From a checkpoint of a small transformer trained on Wikipedia.
Size: 16 layers, vocabulary 2583, 5.29M parameters.
Architecture: rotary positions, untied embeddings.
Training: a variant of Muon for these matrices, 8375 steps.
MLP neurons of a small language model. Each row is named by its layer, matrix (gate and up: input weights; down: output weights) and neuron, and shows model dimensions 0-159. Each number is 500 + 25 x the weight over its row's rms, rounded and kept within 0 to 999. Numbers have three digits each. A neuron's up and down rows have the sign that makes its largest values positive.
After each neuron's rows, "fires in" lists the words (lower case) most often at its 100 highest values on Wikipedia text that the model never trained on.

L13.gate417:478453533486486505546572434524458511487489511502514520530469527519541520482504497470477507506468463518543464483481508537520488518503454502484485455505485513474481486517464508527527504535515497500503516461483457462529523494498488511518480490503504487478534468496487473479519484516495488488547500493495498515515500459447498493456515504505476481508487490504425485493498528505515470478512491524507499518533519512464495481514493491475508522434531473427487463501495534487492495495530522
L13.up417:481514508496506483489512498474515488461532517497498481427484489550499491509476472462499523453539477501551512465431538484480498464460498530487487549484525509487459511514520475532488485519472500471444499484515499457515528504478485479529519524487505512481514455494524484481511485515500491434456447512505474498492466535487534489485516484525475505497474484498479493498487485479525477497506517558510493555514497491527468492536501507467532510453525503463512499487509455486488524494488499
L13.down417:507516489537498514473466509519478538477480475492535495450537507533504447496555486529524543499481481532502471477526507505464506515490471464488446542510533485467556531482443493480491488520519553520466460518484486511523513510510481473497507491480487534492507514479518514497512516526537499483455495498491489498537492517564499525509500514519482500476574472476514516445477517492515490509496457497505466541508504531475520484498517516492496520460503492501505516509528545488502487468471529
fires in: "the", "s", "there", "of", "to"

L6.gate320:476468514523539474562491452517516524505532490454560529503493491478528507491521489515473484530520493541507498490497477484501494493495481517526516498497516499474476559476459455532460479500502556504502499487489475505469511497511435466455475501467485450518528464499485532463483488519493503498512497503467501529498485488487478465508520498480457510453495511480510482546497491528454532498478472574479505480542537536491481521483500519495513536496472509502513489535508535509490514504483493
L6.up320:464465515474460500494525505502496479405456480475553499483476483492519485487509486474494530533537491550515499497498501491481484499494511472476501562501540466498525519496497456494527511533499490457541511509482506495528494532505486472490523503529501511484486459479484533493480484529469493520560496528500514459526498489516487527436505512531482506528496526493483499551483524526511467463529476530453498472518512501498489544494485536489492527489523513531496531494496504529529526546523490
L6.down320:473518492503496513472507520478495529431465481488521526536493522566502500479525530492479505491476493498463513513494507483534459496497527484508484521494506479491488449417497509484483485481484485492464496526499540457457474502489532500520532507524516510485513478462505474522499505507512472497539497471511502477506510479506475507473526480531439514503449524513496479509509515508507492460506492497445501458541564522511550537449499520485507506495546479521496511489473467524493476510452484
fires in: "new", "native", "free"

L10.gate213:500464521534502498470495483507520482519458490499528527513485515500497541511498478484496479525521485526518561484543479514508545482487515476542486518550511533530571495511552508537484501524449523466488508498487559485483489528507459483537515455531525492519515519504522483460544485500482486505528468494485510512490501499464508500536482465527498515498496478490478514481526515505484459462518463483482451476532493527489516482509514460498495489472529472486500511485554509507524469438471516
L10.up213:483473459487478470501507512480497472531470496524476510499479482517465532493491467505509491476490508498535455517545489471509499472488499520489510498528513488510501531485507463527512522486506530505455500488504544485540490495503527533469444531493522540469489509531546479469506499505499523547462481565488459539510455481504480522478472502534505494554495482484498482487454507518511516494500542536481485449467525519525536502547544446464515513529505511472473489502499444520486496507492496
L10.down213:525493520518526524552526454487486493518480457481513508457458518482521481481559523503489496512470484507482471510443523516490498507478460485507479488552492534517511498526497524522473475454494495471531489527498496546544447499517511471484513483470493443498488506495453500498530471502483494494503525522526513548516537487505503477524461487481523522497487503526535515514499482483455461474478539511475486505550462460499522477508474518546485503476521491498555464497514493508509466488465514
fires in: "its", "s", "his", "their"

L4.gate98:462491500493500436501503474519494514513516516499545489487478489508493470511513500506495499482518497530494494525500469496481507476485486499546477496488491487470515516475468544492476470520562484526513506468488471467492496507500515473468527498532483482469501523493473519473485478437526495483463487529499531548481493538490519508485547481532535504540493450543516516509534484479471462509467527511521447496473482548487524519550481503555493495505517421509523450480525517517510525505476499
L4.up98:491513491474491506465515522484496512539523460474535444486536506514504491495556516497523496513479511534483490480539500497526525479504463491514473496528487534485499562520510492473505475522520495516490522485485471463505501493506508470500562492511499489499500488504476527497505546499531500496479538501506497530494510572530462507505445486455461499494513504522532474547474497507482477508486522486525496497457495495520496480516439484565542459495544471542513514475453479486510489543481524
L4.down98:481525518482505475478491494488526498487480514490528482525492486508483469485544499470499469511515484499463520518507457460497513517518513536548467513506505513488489495426488563493518532476497470526490482449504470474507506526518525514472512495508484496499490516510521484473437527470509506537476518469484528510498504483535522511513478470518504531535547513547536504496468536494444472524496527471513486511438493490497505511531473464492519492523531458578509522481464477515485507521476480
fires in: "called", "as", "or", "above", "sent"

L8.gate410:465517479488496449539501519461478514505516527507511549511526518466464533497495438540530473514485481485481475505514528463571485499492552482509531471495504485557493535533490507493512472498523528516539534535526532487501514504507488518499504485523462510527542517503524485511464540461486514517503490520523532515511479503488502483476499487539475507510523451522504504503510504526498553492506503489493486498534478471521522513498483504501483540543491503476494491525547439474472468489561494
L8.up410:534491488518534479522492499510520495523511527510505534530486523474428512553499518538483513524501510509542492519507518481572502516459506479519504478534532469469504500478536488523457499479524515503551490437507505488500525522506489486524439528499511498523523505483523512498530566506522497468517496476543492456477510526506507415489530483553501495508502476493502457489496510524460536509497506483477524485506495489486518517530501480511500496505515514491495449518516490476465488488546487
L8.down410:486515492495525498518483469475504505490518511526533510523523491481485545477461498526496540473489494412517484482495521449481491488507515503539535483476537470562503482482482511508483479514464492524487512481473519530498520503503444518496428473454480504490517475511532475497490489539501525486503503477531523469483490525490565488463497487523460511499443516532526511540516507508499529490495479494494475508531507533477510523495499481505543510515496508523528524498458460501470474468551515
fires in: "about", "than", "to", "over", "of", "almost"

L13.gate11:494501501470542508530520498420512497491490523494540499451512515473506506507475482501496485523492528496540532488501494508489515555485464488499459513489480491507528542527464520506515471521498474478486484508498480512570492508490508510506535514477503479480508504497495545467533498479440455493505482537485503472505510493492499442562444505521497512510504514490472527514525491515535450483522503522519501458565534499516487491520429513482498498512519487464484474501490506504504473517551519
L13.up11:512487530532507496506510511559456495489464516465482508481475497523501483507504500531506506470484503492526481489477532518504461502449461483506540544514473526508486528470477457562468523545525482529492475510536509490478490531487464497484479491452542515493519489513493486461524508477521444469532536512470487487512482472499513467468489506531525460528480465485451514483498508479530483515514491508485427510471504515475507467519463474501522530459493477484479529474479471497476487489474483
L13.down11:502522461486448496517504503421499512487496498503522481480479506502527480523455456463518506500491510507455467478501453459537479491507472517453460482488481486508522490525570529469522468521468499483521508551497515505506490495472518478541505517527501479503533479425505508505492537490498493484462511552519501519496561479450511498488447515488469503498483507495498529482496511488524519475504530510488486484507515478515474489492479465499520469524484504505496485516549526500539549474510489
fires in: "s", "his", "a", "the", "my"

L10.gate67:463459494527461526465468542517491545506458447534497521469470492502518501468471482473549465487497493533503497444523504506554489505522500489497498482517510477444499530502461521488536500506485511507535513511474534484467482497506481459512512493474537516496510466516494515524474523523517522491477549531515499511561489521507495450484483477491511491479501488501452508485442523484487555497526492511514499519532489530488493495485454459515463513546508480485515474509522508482478492452507491
L10.up67:500501528536486480483423505461510562502522501475483531505501521517455517478507470540508484490506470535472495476502534435490533499515519500491523483535496487531478464484545520478485434500480494499504536509520497481546482534498468496557469511503546525506521478504519452496508519524498490515488480473489560506475539517519529496472489456519478493470479491482470493499486510509483499503506468549521494472489502505485484485503451509480478500529458494538474520491466500470482494525531490
L10.down67:494481468532484474492522537451488489478470534460480502442513511516520451509522512474462503482517496539508517532499508509549512504513549510467520508489490496463516507491519480514527476491524506531481510508505560520505507512507523467495526522482476486491491484520515528522468483514517490470498554522491487528461528511506474463470458462494482459475519507506567497435486500523501524529512506491525467501529493472523504508478513494465480496502523474551482506493455465525509472435525517
fires in: "on", "to", "about", "over", "within"

L6.gate102:500461483488517505545480493494499526527457545507478521470526499506532521470505499502494496480515499504464476520508491461553567511522490500475485465531473504465509531467500519472497492492534502459516515509492479463511497489515459491458489495501513444521540532500489502549507559497557496490464499538504542481506498525438516436508521462504518505478480498462469459504487500514498519503506460532499480505494489537478524524528494481511464535534471503523535470510482504479482489515504479
L6.up102:482492514521535480534443498499485502499462515534501518523510462500533492507549486523514513497527453497475436522470520507530466496470474478527486531539527475432516554510493526514464484488482482504526532488442491518502503482487492478493442549485525487508490503494510474506526499542510499501515508489486531482512498520532533488495502467517469531508466524519495478534499534510471522497503513496474501550480533487496524512491454493535527503558516492517516498471524444492518509457480495
L6.down102:480499490500509515509489514522501497518477505522490494511502527498508506479455488506541524505481513495502505512486478439508537508509502497509537477510481528539563496499538484517509512530508462513488502510498517509511424504473460488534476471515525499504525490557488509456495531469428520462517530506503539515478480491510518457490474493463513467475519518493482462541471478505473527496514484509509538469490460502494541442489462442518532518473518509491529521517538539470475536519510491
fires in: "about", "over", "only", "around", "past"

L4.gate262:470513496519519493498464517516478513449511517525502475513525500519484507492487509522518508509478521505510488455474476487476494495513483486535484512472482502515468540498529472540529480511432534505499499450535504503501515409482509517504507469524530491515469510497501500473486539476516493479504473502472490468506525535498533495514472517492473529481490495486475511565495471553524499457502518499500490458517540467521462508466494529491467551453451481472483522501554504485528503524458512
L4.up262:489544526474522484470457502500529466498486516509500499534505493513501509486491500495487463469493552569558547535520511505500508512516511514445483462491512501487477520466482504538464478515470528480461436484535500540514479481523457488509530475471564467501515525531489513502529541491466511459502463502506465500512517516496509508483501516463471484511481520543518524532480502507556523457471491504459473481535506498499487525504552485504530506506499506476498504489515493491478522492477472
L4.down262:495520518533506502492528522504473500498514516527500489466526490551516523483495480498462508540491537478484509500487517475481513528503544527501520480507454512502469502377476485517509507495499508505479513467534515545456511537512486461511510508516526482482488550506457518522526506478488509493537495510477475507485515533546463504506516469517488529440490495521483511465519478503451488480506484537471484484533521510549503512514476497531491517499550462526508518466469513528469478491505499
fires in: "england", "us", "canada", "germany", "new", "italy"

L10.gate3:496495507494552499498485456491551487473485540518515496507513462527540519512509513475504516484457500491533561529512480510464491500496487516489511499510483516467467517498447492480484487523487510520486521526489486450462497498489518473501517490468512521533448514483476486465505505504464510531538493488551484467524508500505509502535485465496461515494436535532488446506510519494478489509550537524453510513543477523542503464513512499507517486491535469557492479550510489467499513496530460
L10.up3:517500505529524478492474474554514525456532526514521504497498490517469494510502527525464479463490463527525538533511501516522507469507540514528503554466454470523532477548502490498479489506469512537460515494463529473492485488499524538479496482509495480490444493515462489484491448506469517534511495468529472459542536521487528525517498478492455487506485484529505480469501495491474512487523526520478474520556474465507502472509496516513483458441528450529495515475504481505507477508492467
L10.down3:479549480470522511491490456498499536505472475495530542542500502527471461475495512478449487458491472479508489525485476480507496483472535530510512504517528495501472504470486524501453494509507484507461431502484473499482522489527518493523438498496492555444495520496534486522517511504481475489521500472523503549472507475498463470506506503508473548516448515481502508464528504498503503467431524515466497486518536524521520493534530508501491483489510462529499484498484547536479494472541517
fires in: "there", "new", "summer", "burlington"

L4.gate150:505494498516492510505566477517520504515523487478483481521491487505503450484486519452438523498490513518511531474499489457506529482491531492493488486503469537478502526472510514512504504541542447483495504456491508499509488500503501550525522508533477506509502508548514534471503532509497517529495496505490467499485550545482485480537492503504497495549520497540491508509472502485516511478468514580537501548498530514490512527566504489469469502478493432515462529487493510542508524444508500
L4.up150:486467502509486511482450471518515495497534479517521464492493552486487483516478503488544476596488455503478503483529499519477464486488469499523519549498471500494511482492425501468501485471473530502481484472495472475544496487512510477518513568524513463495444490489495470503463523467531528535503508521481524475503484546534486520525522506525513522464528482526537475491527496458513507520513490504529513480472526536495487508500494485489477478475522482458493518531499509510477523503489473
L4.down150:489489490515489509531468459521478504514465490540535476459487489508514489499540517469490489530536476514542550506506520516522501523521507475519504502512512480580474510491505491541490504513545515494524523477481454510509512477548506501506489542519481446506473462554494481469514498476529569503513536516502496491501492487475509453518500498514523509484508472517483484522503478497529489532525475551519521490533500511475491528523515448528484499508467444541523564505522491477499523505493483
fires in: "called", "as", "between", "named", "bought", "both"

L13.gate231:507485510471506493509559474504492530486515505533479517507475502502521494523499532477520464496485499524539516466475518556507517502498468495509507516536476468522485510483538486467525530488481525499498493487510493500518496492480450504483481485498499474483498496529524527521516462460482480537506464536544490522503528434521539483510458477467559500508487469510483519496464499498546468482522530483511507514517491461489525465496485451498472482493465463451486506511586510510550473469475515
L13.up231:521544504475518474501470470490526484491487515465488509532520495496498468520495531498464502525512513498479500543490510496491495539469513526466478549514535496516508490517457530503481482496494478507467521501539485481486540482485497462526511537501518511496493466563486467447530476522488524492524483509503475509475485482496514504488479500499530501539494527490465518519464535446555484493534533508535512471496510471438512482460495480530486428501472500470497532546499532513477539543475474
L13.down231:548491479482552519519514470470483532533538497510523507492500483524493511487506513521475517473429509478515498459517518508490535558503506521507532476510508542532488509480513489492494511482489478499540517485499517520503492522463510501499462528475477529521503530487501502478479541532481486502520469534513499493497550483438483488504494452514474505528471494515508475445541458494469511462497497488454456553504515548514531545550507510469496515503529501518492469481512464504483496516510552
fires in: "the", "s", "footballer", "who"